config.yaml
n_layer: 22
d_model: 448
n_head: 5
n_kv_head: 5
head_dim: 64
d_mlp: 1216
vocab_size: 31906
activation: "swiglu"
norm: "rmsnorm"
norm_place: "pre"
norm_eps: 1e-06
positions: "rope"
rope_base: 10000.0
rope_fraction: 1.0
qk_norm: false
attn_scale: 0.125
bias: "none"
tie_embeddings: false
parallel_block: false
init: "normal"
init_std_qkv: 0.0199
init_std_o: 0.0
init_std_up: 0.0199
init_std_down: 0.0
optimizer: "muon"
lr: 0.0077
lr_mult_o: 2.0
lr_mult_up: 0.802
lr_mult_down: 3.0
beta1: 0.95
lr_head: 0.00496
grad_clip: 1.0
warmup_steps: 200
schedule: "wsd"
decay_fraction: 0.856
decay_shape: "sqrt"
final_lr_fraction: 0.1
batch_tokens: 65536
seq_len: 512
doc_mask: true
z_loss: 0.0001
train_tokens: 672500000
steps: 10262
dataset: "wikipedia_en"
MLP neurons of a small language model. Each row is named by its layer, matrix (down: output weights) and neuron, and shows model dimensions 165-260. Each number is 500 + 25 x the weight over its row's rms, rounded and kept within 0 to 999. Numbers have three digits each. A neuron's up and down rows have the sign that makes its largest values positive.
A block is one neuron, or neurons of one layer that tend to fire together. After each block is what it responds to, as a language model described it from the Wikipedia text at the highest values.

L3.down28:503507546520540505479486499544480508518474469483547458501497504519489476497493474502491503499527484509501508536499511420476503498445478530499443476496467497535476492487513503480519515496474513497467509521507464505522503529478475479494517534489517538532498429520516501519480496440516501555
L3.down213:480461491486531504514497453492510485496492497545486492500474464452491502506507513482497520526488480531528492499515499500499488490458550505496524484529464523494500475515503509507481493481504506498499454503517510521498497510520518530460495486456509464528522539485482475519482473433556492553
L3.down663:461515542512500471522523509465496451495527477464517475468467510496481519498476468479521475528535495466511551536514490490512488471504508479517496522516514488438458491507535453515514511520509559495516493515507500515521454490471508466441463522500509492554488483509469474514496469505496495512
L3.down1149:501505480496499532550480527503448504518508510505482530482455460458491540485513542514469526473476473555476523480488536507449494516504496476524531515491497505483493476463505493516520518457437478501494489552516500445526538507494454533495494484523477550519469460513467511458508548438491494485
Water and agriculture words. Mostly words about water bodies and farming, such as River, Water (as in Water Resources), agricultural, Freshwater; sometimes name pieces and other nouns in lists.

L4.down641:492509473494486464489503472466508545460493507491569509519550487528520539514492525529489529522513499471514563489528477529473504506476519495505498512516487572543532476473507483503491475491497542475544496512522516462506488503524503525465507516497501502517525516512579483496491510579502512525
Word-start fragments in list names. Early word pieces of proper names and titles in tables and lists, often just after a capital initial, e.g. P-les-iops, P-ris-cilla, Cl-os-est.

L4.down50:497471489453524480515487484547518519506472513512470495481508524480520464501508455468524490494514498458505491517499536533510493536544528554442528474510511530505458468494523467524537472528520523493511512484485481415494464529474507499458518547496539499508505521524531483524518530506488480489
Word-initial "cl" fragments. Opening subword pieces of split words, mostly "cl" (clustered, clone, climates, clamps, clapped), also "ol"/"Pol" (premolars, Polverino), plus "Length" table headers and "one of".

L8.down595:531468470497517517500534494499518475469509475487522525465500445541527486502507463483503492513482516488471496471494516506530531478500485508515514541479480480505477460503484506505508526484551487498457546511496515491474528459513487509492556495526457460535512458497519544498490518508437547454
L8.down892:457497463502482474538505475456502511490495515535458497477430479489508514505499508498461539515493453493503517485485477472488488501514472514528465471554500469527506490497502478465484475474538471494497527477527516493477465507500462521500499513468494499550535468524548480523523543488525493345
L8.down1070:523534503513496529524494515513491495518505500532478499476480498519491467473510495445551519515521504473460518493462508448507495530532507540506490529476540515494502517442504541501455511477503527471529516503436496442481494453481489497533573507481504431475523472482527507499514532539495516413
L8.down1113:501442496528489476500540475478495505502505515536470483471480510491479509488509513477494498495477498491541490502474517459483465535499497521472515519495532461484525498519491474508493503488489503544470522463461474501509494475530507490480507524510511493499468507485523501492528484500537494436
Example and list introducers. Words or punctuation that start a list of examples or named items: especially, such as, including, except for, and commas or pipes between names in box scores and infoboxes.

L8.down68:533475485487538495485515490480496465500497539490521499514535502457502489536479525505481477515501528497487478495470489470493472492552494490481490537508483522488529516529494516486482462528519487486471459545507453537499482505552469505506520470497477526525475531506477521544504494525519523516
L8.down450:531508476521508522439513487494499485493461531473517485501517487536528550470525510525499462493527478514526543484484517500548510521492522502500457517455529485480472537499452502483529487500454474515490481462536493491511516544516494481497546515442460527504468462556487500481498521511521520488
L8.down821:510479491515504480528497496482489491500497491470536480472478492477480503526534489509544510516493504525499484504460519509491457506478523495539492538500510513517494504511527537493454516515514493523488481528555481493493495518516494520429522537513481494448519520493464474497532501552553516445
L8.down973:474524484482482457486520491498487487498501492523481483510489479467505483464468514460471495511519474488493501496509453513519525503480534516487498496545533498487498484509494483484480474481539485503500501486479495500487537495478495502501465508511502527466459511476549504474515504527469530531
Table header cells. Column header words in wiki tables, especially the % cell after Votes or Win in election and sports tables, plus Notes, GS.

L3.down389:550519472496545467492464488527478479454517489521576497496457536497481473489504542493495479532514523554520485493501497520521523504478497493506504475503507502540496517483508514484497538480544464483448465512532494495514523486473522491463487509501490489500522479548450466512523522577509512490
L3.down602:484468497520483495509497512544486543560520498494429494518533525523502503501467488492490522525454483513532518502538484465503509465420474480524503507498496512513501514512556530453486499481483477514542479504511521492494518493482454506475513508519468501500460467519461509513511565475501480457
L3.down1191:493417484492494538471453495512495513503498463497536511489500531502511510485501498458498486514450530516479469464483512525476487508485516501539494466493471474482498484506513503491475513470512512473498484483521498479464504524482464488490531490513472519463492485523472497525485465507499548550
L3.down1206:565503516539511503491459507493462498543498511483445496470527527510484498482469523527519486495526465503512486494504492510495508514527484441497462462485489510497498510477477502510488513549519516445495507486478538506511517521550480469492465504463519490533507510526434514530507497495498521510
Passive transfer participles. Past participles of giving or conferring verbs right after was, were or be in passive clauses, such as given, handed, granted, awarded; weaker on whom and due.

L3.down27:464489515523474461485503480472512494502481475497494508515507475558486491481523470510508525488490510540507479499489511464529483520511495459523585491542440459486492513503494495531482507521454488524522525479496495469427552529478508484487487499501463470484509519504479513476511504470500467542
L3.down367:516506516571514471532485500522496491489494481517488517505473508503496504517524499494493525476500529515470509500500505492494499520457526520502538458516499487503503514506532499535494521480510514474492499515517514479447509532512446474481504504477453524512524508479499532477458518294505521516
L3.down450:474513493533532500459512455479497517474485495504501547480442525486481451509504491479507496495510519521495497517461483514513488473485518523480512505536480481526535460503520501460498456531509512483483494509541494455458521484497500486506517469533500512520555511475512499510514486466497433504
L3.down973:515499480510476490488513540495534542504486508540501539499512520463479480507490482486511521486492503539486456505498462518489532457460528464490520469507520523511502494525480539477510473500481502473503499477462491485482483517492480513500505521511478528484525518486464451495510505384488476514
Word-initial letter fragments. Single capital or short first-letter pieces that begin a split word, mostly names or abbreviations in tables and credit lists, e.g. N(ishiwaki), L(ōc), O(con), Un(known).

L4.down1174:527470514498533515478476497511504535497501508523493544498489529460463514437474513492520524572471483465493510507546534507506536540505488521511466450504524485510499502522528490470541456499514493477507520509476515508564481494508488542485500540525482541473461515512529484476475510387498508504
Intensifiers and quantifier modifiers. Degree and quantity words opening a phrase, like completely, heavily, heavy, big, all, many; also first word-pieces of names or compounds in tables, like All-Star, Red Line, Jerry.

L8.down112:495553545492464480504518513526494474488487490483498513490521526454492539442482506494502457488490549497520523490509495500526503490480515470534512482467463464540549522472509519531520505468486498475425469531520470477540512470491526517513474481485542456489508495508507479494505528450491514552
L8.down304:497545481464517512525545543550488513534469465503500473497505518487529504504478485473536487519490544483528471542521484516494477479504520471488493499519480483516531496504473483485504459483455511504468481486511526476459493513446554486528509482469526533456472499488498513533495510458480485488
L8.down393:498499531492513504509494485508549486464511492482489541434509500502456540567521481525558459520500512488463504490498508498444522510507485470491510465500492474518484521498485547519421450500485491501521506518497502490536516505510510565492509555520483512486454504472456517507586495461437537536
L8.down428:490512474485509477516487509524530471521513543531487468503506503541468493496458520491470514488533491555496501484502510511471503484486502463514500481511494472485528512488447502477527473463510512487490510526510538511547440504533495537474467507505508525498531493505492505531501538439502544566
Time-period nouns (season). Nouns naming a time span or phase, mostly "season" in sports biographies after "the", "regular" or "first", also round, year, stint, age.

L3.down406:505504464515523485486487527502480512500519514511503470523526469486476526518490472506523534519533476477517517492500465493490483488521470507514517512471467468507538478553497464529523500494516492520474524471514493532475504489479503487490501551445484488475499474494514517508469507514520522581
L3.down699:501519489515515517523507491471526526501484486488527521516479488507506507496477482491574446487471531493513470462497488524477474504484483497512494473533455480524485480490500483455502490488517488518469497501518497466514521495487561564520550571509475519489465497567492496474505503523472502521
L3.down850:502495472487521510502520510548497467509476467504490516535490532496492457535510486483509525506547507474483464468525472523476510482512512511500493492531456500494460528488474495471522507492532510455492526522550500500509491487492466490503509497478485506534498537505527501492466513580479517577
L3.down1166:552530523511497517506485463513496490498518495560516531529506469459473568479508497505475494483505527481538486529550488533485471535489503484509476532507481476506505473495573503511497560531453478523499468474509510458541525511470438477477501474500484476477509501541474486486467549440510523540
Period and category nouns. Nouns that label time periods or categories, mostly season, series, year, episode, as table headers, section titles or after "the".

L4.down955:498505480513499485508511491516469526570469496512479529475505556502492487518428556494495487522481477491511477510504486538486475535516508471525500458526488483530489470478533546509501531514489504446517511475517499472507459527512503505518554518486489504458501467499517497528466544362531488453
Repeated topic nouns. Nouns, often the first piece of a word after "the", that repeat or echo a topic already named earlier, e.g. gold(fields), code, teeth, Tamil, plus unit pieces like m and /s.

L3.down12:502484545495549467483499535439495505504519559476514524532507480489475497495467479485528489511494491492530504497510513521512537539520520506492505445476496529459487486484525542498534491543534504498498517547475500526539540470497514564449478540512495462506507519523491513487483462515519554527
L3.down182:495507492500515514492508481549506478501522492459504534552485509537485492503514526473537471469528505477496505505499573513471467522504515512473476520520506527476512490497500502514463487537508512522546485496477496524484496478443517503534518543522502498460537487496481480492458503491513499490
L3.down197:505501499475520490512507514500446497506518468470500485519487530492481429488484487433525514523477491490496500447488509501469495492594475455520463499514495511489507468510526499421496443511469481469532550482451537465503469435462489531541479488518506483501467472503571459475493488543532530474
L3.down527:501519472495529504517470506500511472513477468480506492510526472536505509533509459473486509451524494505500514457559514532521479478518511471476479478477531523494504485539516510498533504481544468491462482484497507515477535492513494507467493534520530498479516492464489491502470443426529550512
Table header cells. Fires mostly on column-header words in wiki tables, especially % after Votes in election results, plus Title, Party, Language, Name; weaker on scattered name fragments.

L8.down243:502490470495481496490497502490477486522494478481494520526495490502494496466484504479528483512536491485485477500485480540491492534451508557542516509494519557514474512510530479471507478531485427514484547464460538488470503560480547513585515474521485501545521484502498492484480483458521512524
L8.down916:487465524500487468488514517526544466476484506513478513512525484520492468466494508514472468487516532516512487492517481482512550500487488530511510505525510480480464487550465483491518503465498511531482502501492511472474509509502507489492496527529480463471501480500502516479500523528471473485
L8.down1083:528500532506479494490490544517494479496468478515510501477513477476534478536471493515451517502505522494525492536511494506467475468490504506497485520573540469518522512466477518535487478509501528488504497496528527505456483530477495502471519472498479468479543480500479533490489487544504559511
L8.down1210:445480491467500506527481464518457514503535496507474522509532506523491480503503489502536497518494443530513486531497492446516478475529478506523513530464489501508506484525472523493539497515485458527501525441505481504500484489518521525521524490530504467457500461549495484473486497459495503476
Paragraph-initial capital fragments. Opening capital-letter piece of the first word after a heading or line break, often D (Dravida, Deshu, Depending), plus some mid-sentence of, to, in.

L4.down962:506504510505466500553500500488478535511516479505519487514497509503509500536516469508501497521507505512499499519475474547453488501506477502508525518476493510516497487502449495522485479534513476511484521472498493533542535474490534474490508505511482519491463507484492503446504479402512499492
Water and place names. Mostly the word water and water-body names, as in Water Resources, Waterway, Underwater, plus US state and place names like California, Bay, Seattle; weaker scattered word-initial pieces.

L4.down610:485457465468517494518500515519507491518468473481490493477478484508516495513497470435456489536451527494488508523521520500493484481437508512552525473476468487547504534511531517527532497499506518461508502486460515536539515470508510487468487490523477503488520475489501512503522492554494530458
Clause-opening wh- and quantifier words. Words that open an embedded clause or pick out alternatives, mainly after verbs or prepositions: whether, what (asked what), either, both, each; also scattered word pieces.

L8.down30:505476513532517487499471475493484425475493516494483493519499497492491447525524504516498504568542523503459501533555508536485479498483499503519439444519499490491461510537514513508516488484499485462534522464524509504453509485479504516484514521514482548492507529520532503502505487476489470518
L8.down36:533490523497479506479496524551510508484469489498515480532531468496504492498500530498462513488489501521491523487523504471474508481517476492517493504456498543503493482536486557480475469448464498481520474487474525526541529524530501452542484464486473484482500499465472524535498482515498494500
L8.down392:507510517470455535491512479455518483491497542486489455511484482503522466521505486509468535491518487502501492550520513516478488478506461480523517479509521483471513497533525496496480512497538448492456492507529521490526491504467496538487526538508518516512467523485522497516560504471492497528
L8.down1154:532479510456539444522515494532494499465530490468505512475492518522494520556521532488511511475520488512502506471517518500478448487494531490485500515485485501469514492509488488515482520546484480483470494514506493499473513450477489507480503477521484506502532437495511507519439500508483497479
Phrase-initial modifiers and titles. Common adjectives or nouns that begin a fixed phrase or compound, such as real in "real time"/"real life", Modern, General, plus role titles like chairman, director, coach.

L8.down3:521504458482503537523474532489515460534479482477520507514497509521462484498474463461513482493516474501557508515510487486516487495513525490520453523512475510499532508488483483517516519506516470473508491566499500544487481460491462485511525555537480517510472507502500524499518455478537513505
L8.down198:489540501504479502503495517521553467504506494463484521515500499520483523501477501516473525559518516529505507495504487475526496499527438479444522528492516478505460481505496492481468507492452471466480525476514501509482542463466518493533509553499465472506487485536497485492480491419475496424
L8.down1137:520507489540526520512513498521449482523504513494511504504524482484536472492519527500503485526447478520547487545515530475532484509481538491499482493536512477536506553535500511467522508519525480497494473482478515484491527507486455517465507494533493532463496500484520493466479498468504512556
L8.down1143:486512544522516473506493561507544483527491504477496470451467521480525491480532471504469528493504515508478446528502504476515500554474461487511524496501503505492474555480537504491475479483505529514511509505492532468483536523487532515465461535539485506460524474507492489482503502445487467537
Quantifiers and proportions. Quantity words opening a noun phrase, especially sentence-initial Most, plus all, several, number words (four, six) and percent signs in tables.

L4.down1003:524466506473500492459504532463475491508482493483470522449533510470513482502508552501520516463456474509525498498514499509482491509494470491499482490532494500494560523500503465506532510460519544498552492505512486475500497487540506495482518532492446540487474480502461523502461468515501517514
Predicate after copula. The word right after "was/is/were/are", mostly passive participles and "not": was left, was designated, were not paid; also "rather than" and "No".

L4.down109:547515487511484481529529549475471494479496472521526498514502520500514528506496523479507501493499517492540474528485506483473506472469508522475486477486500464511489504484542523525522512473502488475470541477501533449515484479503467480471489534499497501485489531552561451478494555501515497541
Time-period nouns, esp. season. Nouns naming a period or stage, mainly "Season" as a table column header or in "the following season", also year, level, round.

L3.down181:473538489523512491500454515484513530493488511543446547523496517471519463515481512479566507519517520496505495475449513531479496482495505502528528477515478491502490457538529482532513531436516486505472516527491529493475477521457498497524450491500502492472497496486531523483465497488487510499
L3.down647:475467528533517473506525504486515494509431506499501508446533464470524515526516522501529474511541499486463490485480511481501470493479489446539470490466505490498494484463491487523547532517457465539478512489482486525535486570481477504497495503497486479467538505485487491493455471529506477545
L3.down1026:493503450538495484505467530507494482509451492509467488463528456496472457493499550531419520512504494510531486478481524519522518508516492468510532513439484532484482482465531483487506499475433503533426520456475470470476508539493511490453494491548490522494483482468509503516455525536488562545
L3.down1145:495491509492492517522464464491515521482503505472469512531542495501472549453499519478475504520490519510533493534463485516512480480510505487500435484506493529529513488551505524502524484502476503484483469475485492521481520531524516484495528494492470501460519521469498483477515472452475502525
Second piece of capitalized words. Word pieces right after a capital first letter in proper names, mostly names and places such as G-res-ham, P-les-iops, K-arri.

L8.down281:513500494501496514516474501500520490519494451520473498508450474518529473503498508486503488517484470512505520494506557491504480458483495487530485514488538463513511525482543493478482509534481498514474481525492496548512488486544526479519489501517508511516517478505514523506471539522560496527
L8.down284:507501503529497492494474507435524513426524513545548502531489482491473488508489514496467475526450518527495464497518503510510509461534490481503492491514496541485543535500492487506529498528524482471500457507490519502508496496503498491481529494499520469522517529509520522495494505432481492538
L8.down536:521479552530519507522474481506505511506541486552469480493487516523482496494527515457495495509467493485538505511511505528499506496463522460490475540494525521525495522488484478503436469493534560481516513467546514485493505467504492489521505464495522492458497435507543504492488572468490510488
L8.down1177:472493518496512483501519504495479458460479474511494501513519493467461513490534483508527516484516511499506475553465478505461471507485489510504509482466516541456513510532505465473469514494484535524522504539531508527509474502507511482428479490516518484498496514442493504526444516479510521479
Mid-name word pieces. Second word pieces of proper names split after a capital initial, e.g. G-res-ham, C-amer-oon, Gu-of-eng, Z-ed-ong, G-ober-t; also some stray function words like "to" and "of".

L3.down105:463546481492525493519489512496523517466499512487509499463556485456542470469494488496472499505494468477519473492494491486522503498481482487472479520506529492441494480471505560523501494483503526512535504467519531492486471502492459494529534512513487503475537546479504487502522532436460536525
L3.down364:497513476492534451503482512526507524518505484497500494507486481492542490512502450487470483522576493507523522496512479476479472531526449528527488530495523491487524501480537515488498536525497487486490499512507495488463475547474495488502513485520519468492512506525477531495436518426519519509
L3.down524:456474528503528526495488509452479538498480531541522455463498497449539477480527512484507532483511486454524521480491529499481515543518544466526500489532498511510530512469527523482505528481507504503485473434532478489489462490476535477548504488478519493490513516511480479508447513421499512567
L3.down614:515500499518483492495527522542505467477534481488542451449462465505495513484474507435497514496520502417473484482486515479509506509518538522491487494477503494504506468479492490525476493506481531488480526466541510484506481493466508498471495499497462533495510495489482463511488476498519494451
Anaphoric topic nouns. Nouns or name words after the or this that re-mention the article's subject, e.g. the film, the glacier, the college, Marsh Creek, Norfolk Southern.

L3.down196:520515535501533520502502472521491500496480549494484503491476480461468487511533487506516544498511510512497510486541504497489529489518519518529551493495529485483458510465547515492506487498457488518503466498511530521508493510548480516512482534500520494478516455513493485513482486338526495478
L3.down451:478486483526485488486468496522503499487491518490540509505470514483477459492464517461500488522513491498490473472520485487520475470521487473468507485515482512519451484501503479479467487536473492533460516476519574517496460445531520495528488508490542461482461534467491474485496493460532446485
L3.down624:503527438523504484463541513465501500449512485467492520523465496524478512518481505568506492492508500517529517515487510484518516486513558532536490511522491470525527491443518471477514513495493486546506497497495473527510492491495525476484483491517491440478502492492475494488505481405490504482
L3.down748:526500457543516468464498475477453473448499521516489530544520488496509479505506466508506518511465503504472479505494467468512508538494513501504495498515505468457470497491491509453468503493468525485517454497503527485501507483485504529470498478478500519437509484474534474499433501409537499482
Historical time markers. First three digits of years like 192|5 or 187|8, plus history words such as historical, War (World War), Queen, King, and regnal numerals.

L8.down58:467503514474516477477444503493507498506528512531493470493526499482502482503511498476514489498488445496506511440490527525508510466493472552510546511504454489495555551512531516485495514519481459538503517505497520523494503525511527438464479592513535501504483510465535500509494501470516516534
L8.down289:508505490468517497505471486439513503560490478537478470484519483492503522498509466487500516491498472504469526515487469507524493530474488479505518491506499493441534510540522506492494507508538477530531532474492499499486484491493504492577475491467506475511507502545459485471522482525519508484
L8.down604:525472512456520490520542515526529501516514478474488484509499516461469496523502524522496515489481524536490500496513510497502511474524448467512526477446456462523526512475465469517536498556505489467522496531511478536471518488525501528509453495495541523525504511515511490477533494499463509518
L8.down702:487519454514541480482500517479509479500488517485523494479453503490483456562497468495493502499469512473495495480532498459526530506445533471491486503469467513488489536530513471541495479437504484506541491505505521524498486519531494527527464573447545497490497484517468510496528515522493483456
Year prefix token. First three-digit piece of a year (201, 202, 196) starting a line, heading or season range, as in 2012–13 and ==1962==.

L3.down150:497491532476508512479537510483507523528509491494520486468528490473482493518477511474476551482518468481489473506492501494499507490568491477495535533493496515511464524524472495480465494477522490501527551491486441464531545542454461531498500507506498507522478475595487538472499463399510473496
L3.down203:533516484491498467513528483495497470480541498506512509531470526455530500506519500476530534532502526511550453499496466503501522502459525488468532501498516532506455498535516518477562495484492512515469513512517490469524500445480518540537482509502478513464514496492510532504486508460492490542
L3.down260:486524524530544492527459503492472498517484501518497497524520514468512442495524523500475500537512481570462499494530494506471494502480501516496439498522517490510523489486486535526521515467467477502505500519496497496508493511503490476542527460464549516452473484494521526479454552517546518504
L3.down904:465485519457511510515464558511513546529488484504503466534514498474479461477533521480540497499467488474465507496467513506509492496503526535491511500465517485537508511547497483493511528519532488477532508493509507485504476483484518457482501479456487487476486523532528513491490477504526521475
Quantifiers and name fragments. Two groups: quantity words opening a noun phrase (some, many, certain, %), and mid-word pieces of proper names in lists or tables (Kitts, Kessler, Dalsbruk).

L4.down235:481482522525542453521469484511526518494492491504482496505512535552498477508486482515514502492507521487493560518506485500501482522512496479519473469523493474547504509530470508500455548507509530538560554460490490503530539545525488473504517448478505447488404509511519495447529498503532495530
Year-prefix digit tokens. First three-digit piece of a four-digit year, mostly 190, 198 and 200, before the final digit, as in dates, film lists and table cells.

L3.down148:516500506556475522480503532486485525487498486525517487501503480504464482487491484538487496512516532464490512498467468480491469521502524508526502525493456498421512493504512483514503474460450495483510503521462505528482481470535496499518523487556491489524475516520455519499478511516515560484
L3.down246:507491504518520510474460510540471484549479514492488514504481502474483524501515491504500472435501507509503456507517508483498525514512509518501508550480516473501488494495474475476487484515499497520497501525491525476456461509476499456490547478508494522493512521517467528524478473499494516541
L3.down274:506517517491487496527503524529545546517477484454498506513560487542474532488491529499528510452499531453483525455464506516494523506545491515506512499484502496475447495530489491541464495507494537479515541525452511498495540520499489512468495484501502511472539482486529514508475524469466498479
L3.down322:493519479501452533490493505519508489508497512502479494496501452528494507483434485542511468513492504498504482503450527462491531495522518519469509512539510496450485515492510476576493491465483484465520538513487493490524493453464486494542521497495501523486505492497518477499516506444522537386
Punctuation in sports listings. Comma-bearing punctuation tokens ending an entry in match or stat lists, like ', after goal minutes, pen.), or )(, in tennis scores; weaker on name pieces and table cells.

L8.down321:497553483510504481482484502513538532491459526525503464491498461532514487521485481494461501526478441497497486514491449527523506524471460485519504493449489520486503529486511543495504512533479504488472490483533465493542482473467502491544464517500496507532506524512476481479472548435488523511
L8.down434:496506484502490471527506491453491527482514493518492461500485498485492529507469507525503527490491488501508513496508502492488481528500523515507498458517496501505488492505502455515509467477506423508490559452505450475461459492500457473514493523533530489495495461482530514452494532497504492496
L8.down672:530528490481490490503515453504514522509477532478509490477514475493467468538502510508514486536540486483504472510514485518497487527473497510505544477514511468501516472530505463459533481523485547510482516464493494560525538499537481538536500544493528523497528516508501491520521471458511485486
L8.down832:503534538477496490507476511504510485479487483446511476482537480476483479548488498477487524479499496534486528502495509480483507496499499482487530526549522480515481522475521524519502479486514545503523467480503501534532510480483462494486438518558502552486464531474491553512509473432502453464
Institutional name modifiers. Words opening or inside names of institutions, events or competitions, such as National, State, War, Open, public, Railway, often after "the" or in tables.

L8.down202:519508527482457469462519505527507499492492507527483505502504501478508496490526535526485521486532514500482497520505497460466461517470479519496472480518501496498437519473466516534486506530529477496455489515491539470480425494491483523529535542496538516504520549504496486506462479475490483460
L8.down350:513492512478457491451482527495506490473540458524524466477420498541514540484503473493489530519486454535473517491495493520510529541513483479511512497459519518477512516487489473476497487515507520517479491511482506498493479499516517483495524464540501520460483446506474510500513539442516511527
L8.down378:497507534506484480501490524500477521487499527506520468478439511535509525496512526499499495482486506511495418484519539538496506512520503542479487487492476519458499513493494519504525492482487483489514483499492521528484489557437506430508551492501541517458488495516506501499483520562538508512
L8.down1048:507500512500503522450452508503488490502489471483505486476428504505449491496501472470511507488493525466469481533477482513501551489479538492505467484476505465484485504542538465520518491500445508532462519511524531525518486540455507490482517477518444433515530521523527521511513491511487465489
Main verbs of turning/going. Main predicate verbs after a subject or auxiliary, mostly motion or change verbs followed by a particle, such as turned, went, grew, promoted.

L8.down254:505507490524499536493525510538511522488470510465520500508522456500518461520481473508495492494479508482513503535525491546499501512509516488528489483523462523502483465520516555487518498497499468430474455509462564503496492487493497490489517454515473524493512516457514509485469462446506552469
L8.down526:552495483507501482493511498541467516485526522449507436459522578473448485489484466453492487507538481505532486522515516501480503463503482513494525536472530496502478457499496524482466497487488504512517490546551474507500517518475509509512509555505527526487487582508477484493475500568528540509
L8.down602:452492493487515517505489496509493502509454505469458531508499484515510479513520478488508514527485474497494516500554499461505513492509507483482527469458499535519496504517549515479484461449509518510510478530499504478498498521453497502551516517494523545463492529446531513551432480447472486437
L8.down716:512535499500514514493510459507525462510478513522509471524537527509496517512517484558531500522476494524529488504558507519478522471564495491514508437544491483498495512429480483470517518499502479527495497465504557525476489493490523490500521489514528555540490535456492518475489513537498504554
Counted-unit nouns. Unit nouns right after a number or count word, mostly time and sports tallies, e.g. four years, six days, 8 earned runs, single goal.

L3.down307:501451491526535529537477504550566508495486470472484536487480476505445466487472519478517511481513508470509501546495503501510509538543485492474512510485519452549541476452456512521528539527472505516519513510495457527514463460521491504543524476527475506491497470516480506505498449501545520468
L3.down317:521491490506508516465506485529479500503487514502493494480464505506488522494481496474517466489492471498509497536455470524507495550520537522443558499492518489512579488503498525507492473464474458530511489495534491485520531478529505494499477531523512505479508479470504489446455497436483504532
L3.down321:478466456547496540445487512526523535474497485512535506472501511518488517464457494485518510518509506519518537444513479511483492517499495519498520495498487469511495513465488462434490482531497435526489532479514512505538524478499506495489561528502542454522562516518504474531524504443449470551
L3.down1133:455484488492512529467475501492497503511546542514478475487449484465505459536484516534469494494502523493455463498533499539468483516539458507562487570503481521484486523497499497518441520541519505506551515527521497558532468514527541473486518491509516518504437482529491508463488540459496492505
Votes column header. Strongest on Votes or votes in election result tables after Party/Candidate headers, more weakly on money words (financial, worth, business) and name fragments.

L4.down26:523525494524488485482492472522464502477503514489467492522509514502484470514466535515441507515531547497510453528534553511543482490515528491487466476442505500504466543493473495514513476496508509497539483498460551470541503555492511482516462544537495493504508532514507462553481523542489508518
Diffuse mid-phrase content words. Content words mid-sentence, usually right after the, and, to or his, often opening set phrases such as turned into, close surveillance, gave birth.